MLP neurons of a small language model. Each row is named by its layer, matrix (down: output weights) and neuron, and shows model dimensions 256-511. Each number is 500 + 25 x the weight over its row's rms, rounded and kept within 0 to 999. Numbers have three digits each. A neuron's up and down rows have the sign that makes its largest values positive.
A block is one neuron, or neurons of one layer that tend to fire together. After each block is what it responds to, as a language model described it from the Wikipedia text at the highest values.

L9.down255:506532517523498501481535513544527490482496525464469467519529516515490474497504553535506523506484499496491507495498464485503525483492514493511471497493506478501494510482482530527498499494474534498539518478477478508493511529517499469540473487518487528495463520528498499527517523494482514474497509490503479500463479504474520481507501502484487465507448482545463479505504512477486523486520486486495541500453455527537481526497482495474468520455518529488531483517438501522472555459471520499491496451537486491487516495537488506488462510468504465497495465508504473480459483547509521482480519522503501545534518532500541461445502503469495480520471498516522489473505495478525507526495482496490503505494517489443492484495501444546540472510469473480536479536544538488472502529480476
L9.down470:516522494467512524538461560473505488472509471500516494459508476513518479515491509488529507456566472458519503534495477503484535471515537468529486516544519490476500510488495494512496515531492496454520560498494499509502526492535495518513514499522459521494470505501495526474508470485527512481522494494520510490513509520455476486514499509499516517539481552507470477509548494467479527484462498491518521485522480519457532508523516510495489486520512498492533499506527514488494428491523489500469519493484507499448478466590479517487494502528540483495484489478519526522510477530455519477551491490499500523480531540539479515471531482531526492486482491492452475513490478500527487497542537479507508499489554468524537480533503507510525497498450473492514470490468434495463549463509516
L9.down802:494530523504492489531481518536497473463487489475468528490501502519471502513511470451527498531555528521460521503477479487505495532528479480514517483525521505532483509466460553513525514488482504543493512507483506487464548479504491515537485481466509456474501470537493496475548500486532520435529440490536510502468481521519504500485542532500519512566498543474501482515474502486527518533503493525474521510473489463544483533543466512492476482494473507521495488499461513489503502498473535478486508514512499512536496501495461481494526511525496493497498525508536489494448525555471493496461469464534482481526467519531474498519524506542532515537532485520531513533487503492491488492500493504530529462496483530491493504432452492466528483504476527469488519484523496457495445512504538
L9.down1619:513469516509501560499481493509500477499508512487499502501550544535494547513545500494477481492458522486473498487464459468500517488540516507471536510554481416478503467481486512504513485496507491574518454534492421494488489488482489491498514482487504485506488520463502431496458502508512509483509538461489502522504497522523532477506464478507500474507508540516465475549527489512499499509488525487510458494483521511509548533494494479512527519513536514467445474503513496520450469489530493490486498483550485514527554510499513474512479530513510495529496535497499504512476490505490479502472462479465484521496511492484454513537520481427494521477528477512486503512513493508497500532513531453507533557528470528499535514464555466508507521509509515505496519555494508508510520517468536
Responds to: Mid-word fragments, esp. "z". Word-internal pieces in the middle of split words, mostly "z" in foreign names and terms (Lo-z-ano, Kle-z-mer, Nie-z-nański), plus "ly", "k", "ed".

L5.down0:504529489484492504541496496504503486501487495504549506472491510539475505534517531497530443465496520505492521534489493479518497510529538525483502508534480518511535470507499548506480492524522461514513523498547483527484478522471504472473507467534484472545531475507512467511454458548513517463503525482503506526527460494520471480515449502489472489512477487521552502514486492503500522517493448514474484508490477476476461504502489499492531460496478517507480534504482543485509492524522466507501516515479520538500500518485549510504526482510485488530471449506508490494525496515487558470506509515525523520499522492501456512457487455499517488487488554447470533506501445545517521507502533483526466458487517488508449532500491526517508496516495450483433502496487497424518476527522496
L5.down93:514505464465481522537459477517472479520489495458490491483463482493515475506499558531523519493488515475518498514505447505526507442496475519545470561503525488474504497489501451511512469506492544494506487497460560476518489518501498554510516529482489504496505475504544517488477507507475491524480562513542501483496465498507490506499514465504483496488488447479499490448478521554456438525479470529505477540539475470487430490495459511484523507497515483508551486481529490497518483498501551537475505467499508490482474505498498493488529462510497541537527495514487498500512520517524493510528513506479467477452463490463553488528519480524499505518505522498503528477464499540517537495494489534485498501495478537469504489468514496573476497520502551536472468485467500483520512484553471
L5.down122:446510517521488506493516503455505473506526480520478524513495473486486523489507482521510537518502499503457539424543503476489516521539491505486468496508531513516476499484513541537482475491483563469527484533506524485511516486541531550482490504543510533496491504484494468501516528487497489544465466481501530491450454496529523491474525495486513524458448490520485502511470510532523496497507514473511538493498506488448484506539525500454520552466474500514529485511492475525549535481475463504505501490496513504501537502553462500482516513474510498482514500466488506541534470470472500481480504521505542506501487533479532513476525501522492503499517472503496538474484473490506511462502505461509534515493523477532477501505527502499500546504538471474471482492489499482504490481489494
L5.down267:492502491492505513460487531439435512486518474538457487523490515490534517504495508481529521464494443528484490475509487520502466510490537470516529450561481536465524513491509497478474495521530493510470487513509511504460471462524492529494481510539515536539502457473538452513483508476473499531507501517502488502469555492570492482518467522544548492543535496503499490498473501541514525527461519529502475465487503484513497521553517497499496505441541478465474482495511560516459493492500490513460535531495543505533521478450520449509516530444489490467486508496520532508491504488488493485458515508501465516472497492473479472530523497480538478486495526475493499506501511466456495482533528500451522502500474505517539515460480502465537526477471538550529508573521547457498506495467510
L5.down782:465513507502512509511485517486515520478526547513516533494505514458516531493489506510480509512490484499505478488512519513510510522512515506518493540530501508493457467516487503472510476508511480478503480495533509510461525491491472508489491466489508543498493480504469502468508550522462455469534501480459451522487489525452488517491526502465475429477491467470471508468543531518477488511481524529512455466529526503512464448488524506520476494483504466511554503522484460441530481490493439536492472508452492501467447538504504505499558534457494490492508532491512540485479523488513457476465541515526503523475483539487488434432502490521519444507520511470502484511481505479478515536528482523446501498490449518514494508487469481482468483527548541469484518474481504482464504499498520
L5.down956:481472509505549473555495512500499517522546515522523517515486486528491490536473502467492481522534525505491472518499530521494486490534498474474500487512457502511509516495466552478516512520476533487486497474462502479497532470469506524518473489479524540455490479530456449512494504512496477479515451543479499473550489522518450519459484509502469466533450525503471457568548504485511483494514525476454518491501497454527542534506505512489524492521470471507527530453499488528459523515485524519520457479513506509521480507473516503508520520557487550484501483491514531463506506510487501503469465493526513497522532475491475450484485513473483499477504527527496491512505511444481459501504495483517525463504447489502516485517493487510460507541482452528465504485514499514476465511460519
L5.down1002:486491488519481499492527516526492517489540518486458527533542490523538510537495492508450505534486507479505485563494537498495542521519553484434519491457483511530461498557458514491522501522505476498494499495540465509500514486477481499469510514487495467519475490497559483509538449505504460526507501499502519484496525504475441525470499506479536460502520462478494510508494491547538566493515516471501502516477536515467523462499477471480498491525482474547500491546483491471512519495551527511465555514504482505496480539492510491508510464499520475492504513518489527492476541483491529472502523479469490453480523519476501471527473518527449491476501498480494478520510534520533509550499538493488488507446482556488488483549501528480487477505535483510510496513492502529496518464509502
L5.down1313:484509478521478467456493541523479509519513485519430487547481528492523535512531491521468495469543513500490482488462468489534534485452505474488522528547527471491556511497551467480506473469473499515471491504512485504521516503482534549462516517510504503550451485463496532484496488540497486539483488528490503486505521517535503522484491531521499503536481475530484479480495515471475517466506511452467489470465474505522531479506478513507529461502498441520479488529506501474524484526473509516515488522528459513508511491536499472466519522523491541499475493491490473482527459498475496444468477480492518515524486464488471530468452492468486509501497550453493499499462492496494485457448505477464495461498492532543521489484465481502500490496496495500503471482548491495523512481453525
L5.down1402:494516505537539469469493473517493524486502510525524462518529527511478470531488518502433518499530479513476466514488532509534499475467578515519511540503575497485459474510524543545531482490516514488531546465512494500513531507527495500505498518505498508442525540466550491499513492527522493487487473513518472494467539484515482523495524530518571485479493494501517487501506515504480518534500506473487589486476473496493478493533516504461557471507517534499537507497502450521492567515517510471489534434471490502493487487477519427507482444474542490457487482487493507521507481511504502523450482542515459450530489506510497531547507539536474479526496511517465459506463550501491581502479488511487483474515525470512465491509522498463508476487497454505543487478546512529496481449508506
L5.down1462:495518502513515498518517533483513450487484540503470455512536499531518549455467541493520501474494482521528531491522529502470520509498507509511490518474530448477524509541515490500491484507513475521517533528460477465504469472521512509471508443489508489523502484459531466466516497481497489499498470510500500529508469497521487488479514502506487509512492513488466509491477526483498461524481536498495489498480538503551513483496445505466471474525493490527499487502507480499502586474474453481502456517459490505487453495500492514499507475514524545501522509506527534533447508491533460476519493496487519463515492490474466485510509545514490493485499498511528490519468487546473521512495531462498493475474487543517489497491522510501497538559500464508510509494501515524499497507487474
L5.down1469:561484481458492513498524537489517502543467527466489450495568522479483479536497474505514492519517493439474502492488490496498536532492487471497525479500493463493457491524519514500510526535511495488518523480483485484460542521476522458482447523540507512493507521533499460504500488507520521499469483491471503498495515493470476490506474509556551515475541485510498525508506515499521494503502511499505496506512525508524458504483552534502511532513501478478510508538483535492521545487523472510512496510471543519503493465506539486542451486502482481508440525500489509502513520525536452507501519534491477490481496489504545496543498462512462529562499483502476521527469535485473490504502542488521501521526465510493499485464495449521502499487480446470505482561532496490505541499472515
L5.down1518:481477500513479517526509478495500483492485462533496525458525518467500490508480491486488499460485474505502518523504496533463495532499520544507498480447515509510510517464499496516486490536505487546443460459528478501507539501522499551543536497513498535501470512505505512481516457526483536445515532520506499546564467503477518540509433485496530486471500558477503488509460504494494496542504496509516519508498535512517491532450501525509496489508481481499491488474474464485511500506531450483484472513494494526487530456497501484496521451489494493515481502496466509473481487525480525533529489498484509496500465514510500533548484496511536511499494458438489483481505513491459487502486481490489486496500444485512507537469455494478527466499484535532505479531512493508474532498471527
L5.down1597:509530475479459443494567495510456486514517462498474489528534514473503515466507475529471457480496493496498536496493471466484479506495471517476500478477495473486530450540502500528501493541473476479491489494509458502486485506543449499492499520530482513467524486487509508496550497474526469531543500481506475504512495479441492479515448534540496487507507524504483494487514471509492501544477497501511500499479515506466535533517470465546551462487497485472481538504452477526507518534483520507510469488507520439507473524489494518529512509499542537499480527491483496481528486475415532482529495520476475528479494452488497475480503465456503560448535484486463488461541434496497492525529514470504518466507488510481511498487496480486497480517505448496447498519488480478516511532509472
L5.down1640:508468507526544516494494511484514497490463550476517470474497504518500486486490527506519445502455492479476513491522527491514465514499501501490493523486480516462490454534493530493526526523495518481510490528492525523535497504465465508483515479470491511478534511565535496545490498504485499483540489495521564510479481518499479491460489523566509556515457517512498509468516548494470478512472480457539537490489491485524509474478493522505478487495503501550570537509484527554506514462553478495518492504477456510534505517469530502517501513497498468488477479473480503492534470556491485521489491516512526520514542525507478534496502481510515520493483515458531506522519488465476453491501448517542538506496483496456513503533493495523511542503488515473507504535501501476472464488506515
L5.down1731:474519482518490496487509463542510496522465517476445515520514518465526508527492440529501517506531528495510488481494532511540514498498495473494517489552528529483548503482491518484537506488521437459487531492485515533482520478509508482516482498500441481464514513464476511485513506528461518496478496513496504519462507527492491476513500493549497521505491520506500510541513482525498496531516533464474536465495478497497498502519479522466474459507479463454519521472534481530529529496485498490501486481509516492516451491495482497488543511517489492503448560471532512473504522484471530493484518523496508494470518481476530512522509480488509540467518485486488493501508518446494511499478494493541513511474526539532492502504508504546489454509517512531483512551509509460477507513487518
L5.down1765:453527531464472489507474512466491518522517450493500506512499456481508481496519465493519519524541531495556491521457477509509523505467516504545490482527467524490509477448478497524543498530498525521480487527473522488498508485497501497521461478521501472401480477555493494515523522494511497557541508454500498502492521473512490451485501556543459512477492480516487542521474470520559522508491501487538483462537476511517506481506511528506461565514483517497512494533529535483512494514492506510528473471488512585502502452477497473525496530488533476513536515498505518498508471497488484471487508476502488446506504541495544518530488505493484460471476476493495468559505501534495454480525497475527491517506472449503478516506458530538478517502493482507525514480535475512453488533497484
Responds to: Letter z in words. The token z inside words, mostly in non-English personal names (Tomasz, Mariusz, Sánchez, Schulz), also analyzed and oz; weaker on scattered other word pieces.

L12.down3:491541537481494506517476469478460520500509513487520488506503508482507499511504492511482498516465523486472524487487571469484515498466515481496474492498485531523486500484497477553523481462499566513503550491532508505481515509523505529505507526490524525499478517517496478493495496510550480522503494533495534493486531506474472491530483513514537525528534499511509468503486485477501538496504460478518547436527469546533519511504477540478503494492516551480483472508500491482504576536529557521518521535510435459484481531529517532481512495529509520506466534516496528518473466454496507486518511504512466538516513492489533526489531465455491553525502490490483456500538457489510424464496494529487514474504504487473487520514506517490486488515503519471510475452478491545539511495490477
Responds to: Ordinal and rank modifiers. Ordinal endings and rank words before a noun, such as 42nd, Second Lieutenant, ninth, first, main, final, greatest; also "the" before such words.

L5.down77:520503482488495518495493532486492489472501492442460514486508515503575483541513470501508517515567522489505475561515507436518542537506523500470510501535508536491488520498484539513508500463504465521511514522489514538498464436507519535454468540519490480509519511486455479525487479517447476516513495504508513498500454531524485485448494531551546514525469519485508476556542464483514519484531495514500498501485489471508474512518517503488497477499485492460503508505497490534527551491478503467484501493552482542492484503461485493508525479538488465511476494517509526497485468508477566466490497519489505509498474513484517468504522516495471499521528477512518466520507460499493468507504523487536520534478499511494483504532494503509509479519492487518503502498510501506484503519503487
L5.down224:462511512511537496549531510478521455493518490508475508495514456508438481488512441447495543481499512510520522538506537527516508511487475514456515448478467490515486505522505513488558504481520494516458486475499482508505501464502503486475489497489520498468531507511494463504512483521463522486509486557536510436492483480525499478477486509516541485512506501491522527524526447504531480499509523483555511495490483524455498463537490496418500484454477489480482540524446492493470508511527537474461511507553521506526479483510498477506489470554506459494493484488505540497502563536487550512435506476494516528479506529480513488510478518476473476492529456489533489510550482509455515477443470482531509499479485475536519534491509504533538469505505485502512506504496492538457550481527512
L5.down306:468509463509501536490492520464505507523503507484481525494517521471505476483508476494471511495509463528463506472516510519477510480472500479520534490509553497491507508460496524521486489483529465482536498495488486469504525530503520469479486504506505480497511529490467455508523506533455521494479505518522511487510485524535496507462499485547441514496518517527476544560503504512501502504475460509505517504464487474508493459514522473462555484481504458489506528504469507522506518505492524484523505519556503507515514467550521489488516536544482511493476494499524464532519488491497537489484509472518496468533492491462532512513520494505514468498490473474487469512542562501483483476496480530577488509507526527466527520488527487530494470503533439530517492516539488509473517484472488
L5.down314:464512511483527520495531485507509536528450486531458531532480490503479467505454500491515482496514510508488485503483516501514508529514460502464515534495502551524492525504494512517515480503524464461544507503500514475490517475504482488489533507526477496500521455517452507528517494497499528487514486491491509474488494495461564508569456509537454498502518523535515509533541491509503529493516524481509477487504533450496524511520515524487541505515458508502514494539557461513480531521489495443505502460481545553459486503500493507505513480500556480526488509514498500472502502524448429476515566503528490528490492506480529486525473488488496534554520470533493460477498527515491462502491471488532526482486505493463538522523493499464500511525499511498507517483509484490498529523480533
L5.down351:474512534484478476471451440540529551522525548480516486520485484501518496536504513475510474471505478516548464486502498523514493473513492478507491514506488547506498525536473478485537512497472483487512553491511485523492527492500518492471515513485431532466499533475481503514531532496516441487471497471504481453478521499469515514504509523525490495496520516486427490519506482498516531527522483491561521503476457498505529472518502469429474489485524501521435505467514453516498492489482534483470511482552525516519533548499479509501517509490476545492500478500510503463469466474532524532524465508508500503487519519502457508483542481474547571512486476468466480453500538513507497519518535541523543562484542546489527512478549535493502483513518519467509510520530515482472541453471476
L5.down449:514514497525489458475491477489518500566454492492509460502472446482462473465504510536457523468520481542535487495524471533513511481480479514481520525493497523495500499535512494492470502532505486529494511480485503459506505518461500483523524527487468501515508518534466500504535520499528503485480494482479447513532487488479504521501516506543496547495506565455495493492483521560486465502504517472473479474534469505527487521503478511505532497502477461530518481466486527522511513501513500493475540481466495513532455497487500471477451515510527523496517493508458465471473518542507456498491486489493519518490506513527484522486503524472490471443487484512479463537463557507534517484511484524520520508509478563495519499502512479560534473489488466512491490513501503478500506490507466
L5.down489:512544513512457525477494477468537526496551514505467491477516540470508487472498503499520529508510495490492505438491493525495501504496498489512546503497471495492525514489525518464494451517515495514475506520519456467524528487461528527472488534501511447443490517511549474462539525509463456500514463528520508500522469507520528533413488519520510473497512502562545509500521500503485474507487485533483499489536517460498479514516460488490480505522497549497520530462477517537520489525466525499493457518511493505449526511490531535489474457530499490470482481497490503520469508527477521482494522481494493502528469486437505495527501546503556513494505476475465473466513537476460537541518517528543514535519514526500492499551527462519492481449475452501505493495492485519499429481470503
L5.down493:476534484473496487546543556531495536493530484473506538495459476545516493510477535494522525535493505484514544492491549503528532495525471521465536496490505464502447540515512485493527499551524516491543482492503505489499503473471563530468497493502465487490528520500526519485519567490523477493516490506508517520466520495534471501502503510511446513525510485489492488510493440454484493494537490503509503501450506489485505527522553460461544516491497495454497499474509469500540534498485453513512485466493509518506505495468502477500472521466485464500493522500501480504514473467519528451499468529520488566478494478480494503548492519534506480537506514514521513515490533484482507517485521504499502485502473530477483486533517524538481531487514455511497524529523504534447494485484528
L5.down609:533463480515529517504472513491489521487510510494508489496482491537515480457486471479496465495488493509518509505515529504513475441483518474493501507490469522461560498473452493489526468518506443511501458494491476472529485526490521460509494495480534532535513476483463508461483545478451475468477515529524484511475467509456559501483476505516488496497501509492506488454490465517475465500499489491521502511535476541520567502545509489470531540529508494482462524555447512525519459448489503503498515484468516490466513536491502533520489474493450497532533522494465471514495456546466479501530508501495509480525492484490506512495486498515536514494504465476481489479465500495477505530496456512490455497535492472517469548519539505457478513500492464507474502458532525536501515532503473
L5.down688:503516509512497507519503494455553486459518490518532508533510468516482491524467526507482489469557569509509510518485510483474519484565515494534485514497479492542553497470492518538485465474582525521507507505493516484527476476510481531556457492485488491460481467517472524535427473498512488498492505488479509498489513474499526468506508461487509492503454508528472532488480519494548512500546448511464533523513466515477456490481533553479483480532451565496501496520504526505560483481517531511485522516481507457550535484486503504491483502490538492479499481504535519502497504503529495486494507515484488494532519521474523552488501515484504497494479502482488483510528453516517502500485508550488479464487480502496492480464517536513491491493497500541509476508496514461516520532483475
L5.down691:466537460440501510442531477533492534447491498503461535501502496477517451470521483511465476527504499529485485506520519489514501543526480521523465462473496496540515519523476542505519509478526529562497522483511508484511511500463521508449483503527465490485565477503519460538508480514461462514483489512481490535463485472463481493466488510543501462489521487526492505489538494531492498505520501480459498472498501482456532480472508496517511506478492534478527549471523447557505544481533526472496530468523485497472500521505485491483504494494470499487477489495499496545472499523512512495509487541494519510522501491491490496513500480489467520521473483501482463497518496481532511527491501486545466511528500529512520513532491490511460517502502514479475461478534497484482506463474501
L5.down1162:504516532536565502504518531522511534475462460523495465507502502540553518551482512471503556475449470512484501500520513517529518480520456489470494498494519480466496471514526469513465541496517482509472517499520512494473491490486483532479498501522462538523516544495516528485527487504547498502481503484519510483503524523516463482520466465487496537508461509527509476503520510526495467476480515496477455471529520503512506527487491488496470493472519513467523486519497505534492489514524520482495548556530463509491495491514485478480477464465537536463480514506530505470491489531529522481555499507492484533490495498504502482458545468502514435518487490504501482459553465498458469465532493509459508499509488517538485512498449515430482505527493526473523536521504513470485497501496526
L5.down1346:524523502490497475465498536504501545495532483455462495492536531519490508485531510492449504497471508532538470445542475481511529523533472533546493490517517448493497512454521537465454499505517472488531472508451529499549486473512485481513540509545527505517508495513503522495520553517489505500498509477510499519525488493505504480467516526507519481510493433471543473476509490507526476510543499543512494533468501453480477519494510517519483488483450503511475560515521501486494547457525456511460479530478523493487499525484486536541494503461448520496515488488464527522458519476515513505439452476471482509495512520525491505489498507485497469506529473519474500541478518437474510480501481497531503460486471526466495498482482509507476496518492479467539476492511516510522501521530457
L5.down1510:503527498499487493507501524539506495452526458528483488502513538474550489444477511493520510528478476450438523464499523519509526465488505502483492450468553479468491468506493470472540494494525431515528449509463492471515496480528495530497495515465513503512501510493491508498491481518521458509481519478480500498525485506512461501470421494491495509514490505511481514532512522532453489497506530480473489493456516486506519514467494509580508520525487472469494490516512475474519525457482506481511509477499490510525508520496522504465503486521533505439479523513542499512516489481513518555504513528531495452511508530490496528469486530546537517513505497504506523524524485527456471461475500477510511488474534491514517450483484462461494493463505517535491538486545474514489523482463514
L5.down1637:497492488548518539522518489482507495527513519506444473462441483497517520520509506509515522483449501492512484520483501476564498518484460500499501531590497481502462527492476545465507491532487514509491487518522494498500510488508514502507471476564509459504536529502496498476474549515516506486517531530464509488493534508511509537485471513520491480499501488487516494531532514488517468471473483507515504510490495491489492484476484476481550505496464492485513503531526565437513491536487503506520506443481513506507513493536521477478518529557479512479491536497484495491501524552513558488466477532515496482496540492483456464523501493528478461470485532491535469531518526482486467506477501473499504502486502523537494508490548442504516483449502522547477501519483482496455473460445529
L5.down1679:497501551539528453513496501453522497499506471504457494481512496534533479498490488457472482502501492506496458479484495542459526527490492509498537479478502496508538495548539492480532479462535503543463561522502486499514501469505453492524474526487544491490480495454456495467502483515540512492502514489512490538529525498530465526530486517543482505489534545552524486503536514513491497518512494500509515500524501506490495502514534467490454449536489509538515537488471478471495498501506463482536522509508493537484475519522491501513502538506512499523477516532509487478454511526532533519497455510480467528494469495500509544508522485518478543485506448514494495525488540504471486482512465519525511493512488511491527493533516537502484458514541456493508512505472490466468529519558487
Responds to: Mid-word fragments, especially "nd". Mostly the piece "nd" after a digit in ordinals (2nd leg, 32nd, 2nd Baronet) or inside syndrome/syndicated, plus other mid-word fragments (do-ct-ors, B-ear).

L9.down724:529519518523517498500535527483482464484532482487498472491458539507505497496519469515514495510523486491471498557476528490509489481497529489463485520509437515510519561499499496478515466543486500484547505528492528511467522504507525500506500461523451471519509509523452475483449482524512526437485510466515519489479499530508512494481523511469491550458461492551484469516475474485488489493513544451479531491465502477478537553461522503529536485501491530560515483471488495543484484514511513457447462496482509515521545496536500482472477533499484468515504535504550539453476502452466457495533524467499501514469516505502530517495471469528541517544497485512510532486505493484508480523517550471500527472488507514460499497514517542548521495471520530519464501500520459513475542504499459
L9.down746:485522493515485514467483506500470491560509498451454499514521507524506490508519517495539496489461514504496517475497516543520534492445493501500504488507496487426532477553520481488505490497493500504484530465491499503477491505480521473471490481517510509520491482465477501501527567529461508472487478472491487494467520477511485522527494495483479500520453535475490465530540517556491503492504509506491529538470523484470514492484512483455511533510508497519511506498452502513501540512477512479432477464527497481478460465510452475466502484541520506507499484492504503490505439511519490546480525526512493532529544509488490544482478505527534555501494496532518505484521478502481510498503471502490530503467481481481480512495510491478513510527506468502528542507513484503481511501485507
L9.down1351:514479497478515517464513513480512509525502502486460518504505500497519482471534487508519517524529448429520499511493481504468487454484498506483499465506452494476499503519507482434531451512511551498516501550448508523484502470517492463520500498535454492494509454508496505501470490539469551490499433507467488490522527514531498528507501521470479516516426486462482501474460525491484475536494479460487523514504549473505502557517465506526535493526445508501497477473469485517499530479495522492458458504496515477520527505510527461496539516517527446480520459509529486490511528493478519523523514506468434496541502492501470492490444463542504510489471503513490513549510472542485528497527516516501536504522483516505470514539498520495508488534491499554503461500559496501496465497514531
L9.down1504:517495488479510502479477556497522504541507513493445525477538494503513487550467460512496489504504498522480504527489481513529485480496486550489511514503462528498499497494524523457459484478523492505532520505543511493469484509516443457444517516477531482476523501503487462524490448497464505540560459517471514510450524522491493494506405535499483470533500488499458490546484501487513519503480489512526523502453518478511484471536491514458418550488488512509485536499513480503491495496490455473474496494520501495450495461481499486480533476495506542498492478515480442480470538507492508492495534486501458502555541540493473498494488500479533473523571509512487493528490498469515486515428543497531506490475529534539493510529507497493516519488483477508519501544482488482515514476503581
Responds to: Ordinal number suffixes. Ordinal suffixes after digits or number words, like th, st, nd, rd (1st, 25th, eleventh), plus ordinal words like second, third.

L12.down1721:466514485457452484508490485502531486481480459488475533513456512511466500504484443488478493507521514533521479537486495468478464518491501492527492505496496494516490544520530492497484512488528497469482456460512497487482498497508528462502511497542478523476526461497470514520486505479485513528518498558454462471487503487497510484498485506542503494499498507462470495519513489471474499478498499449476551456538479466452540520488535531499537495500537480500487520499514486500534509487496484510506535485502508494500456539491525485469515500484490467522503477547518505531509466507526578493501508508491534502530463465529549475411452511502532466492534492514542516498496560526465529506484533514560526507508482515503501536471490517494533482509505487461499511499517533518497516538482499
Responds to: Mid-word name fragments. Short subword pieces partway through split proper names, often foreign or Arabic/Persian, such as Q-ad-isiya, E-z-atollah and Abdul-J-abb-ar, mostly in tables and lists.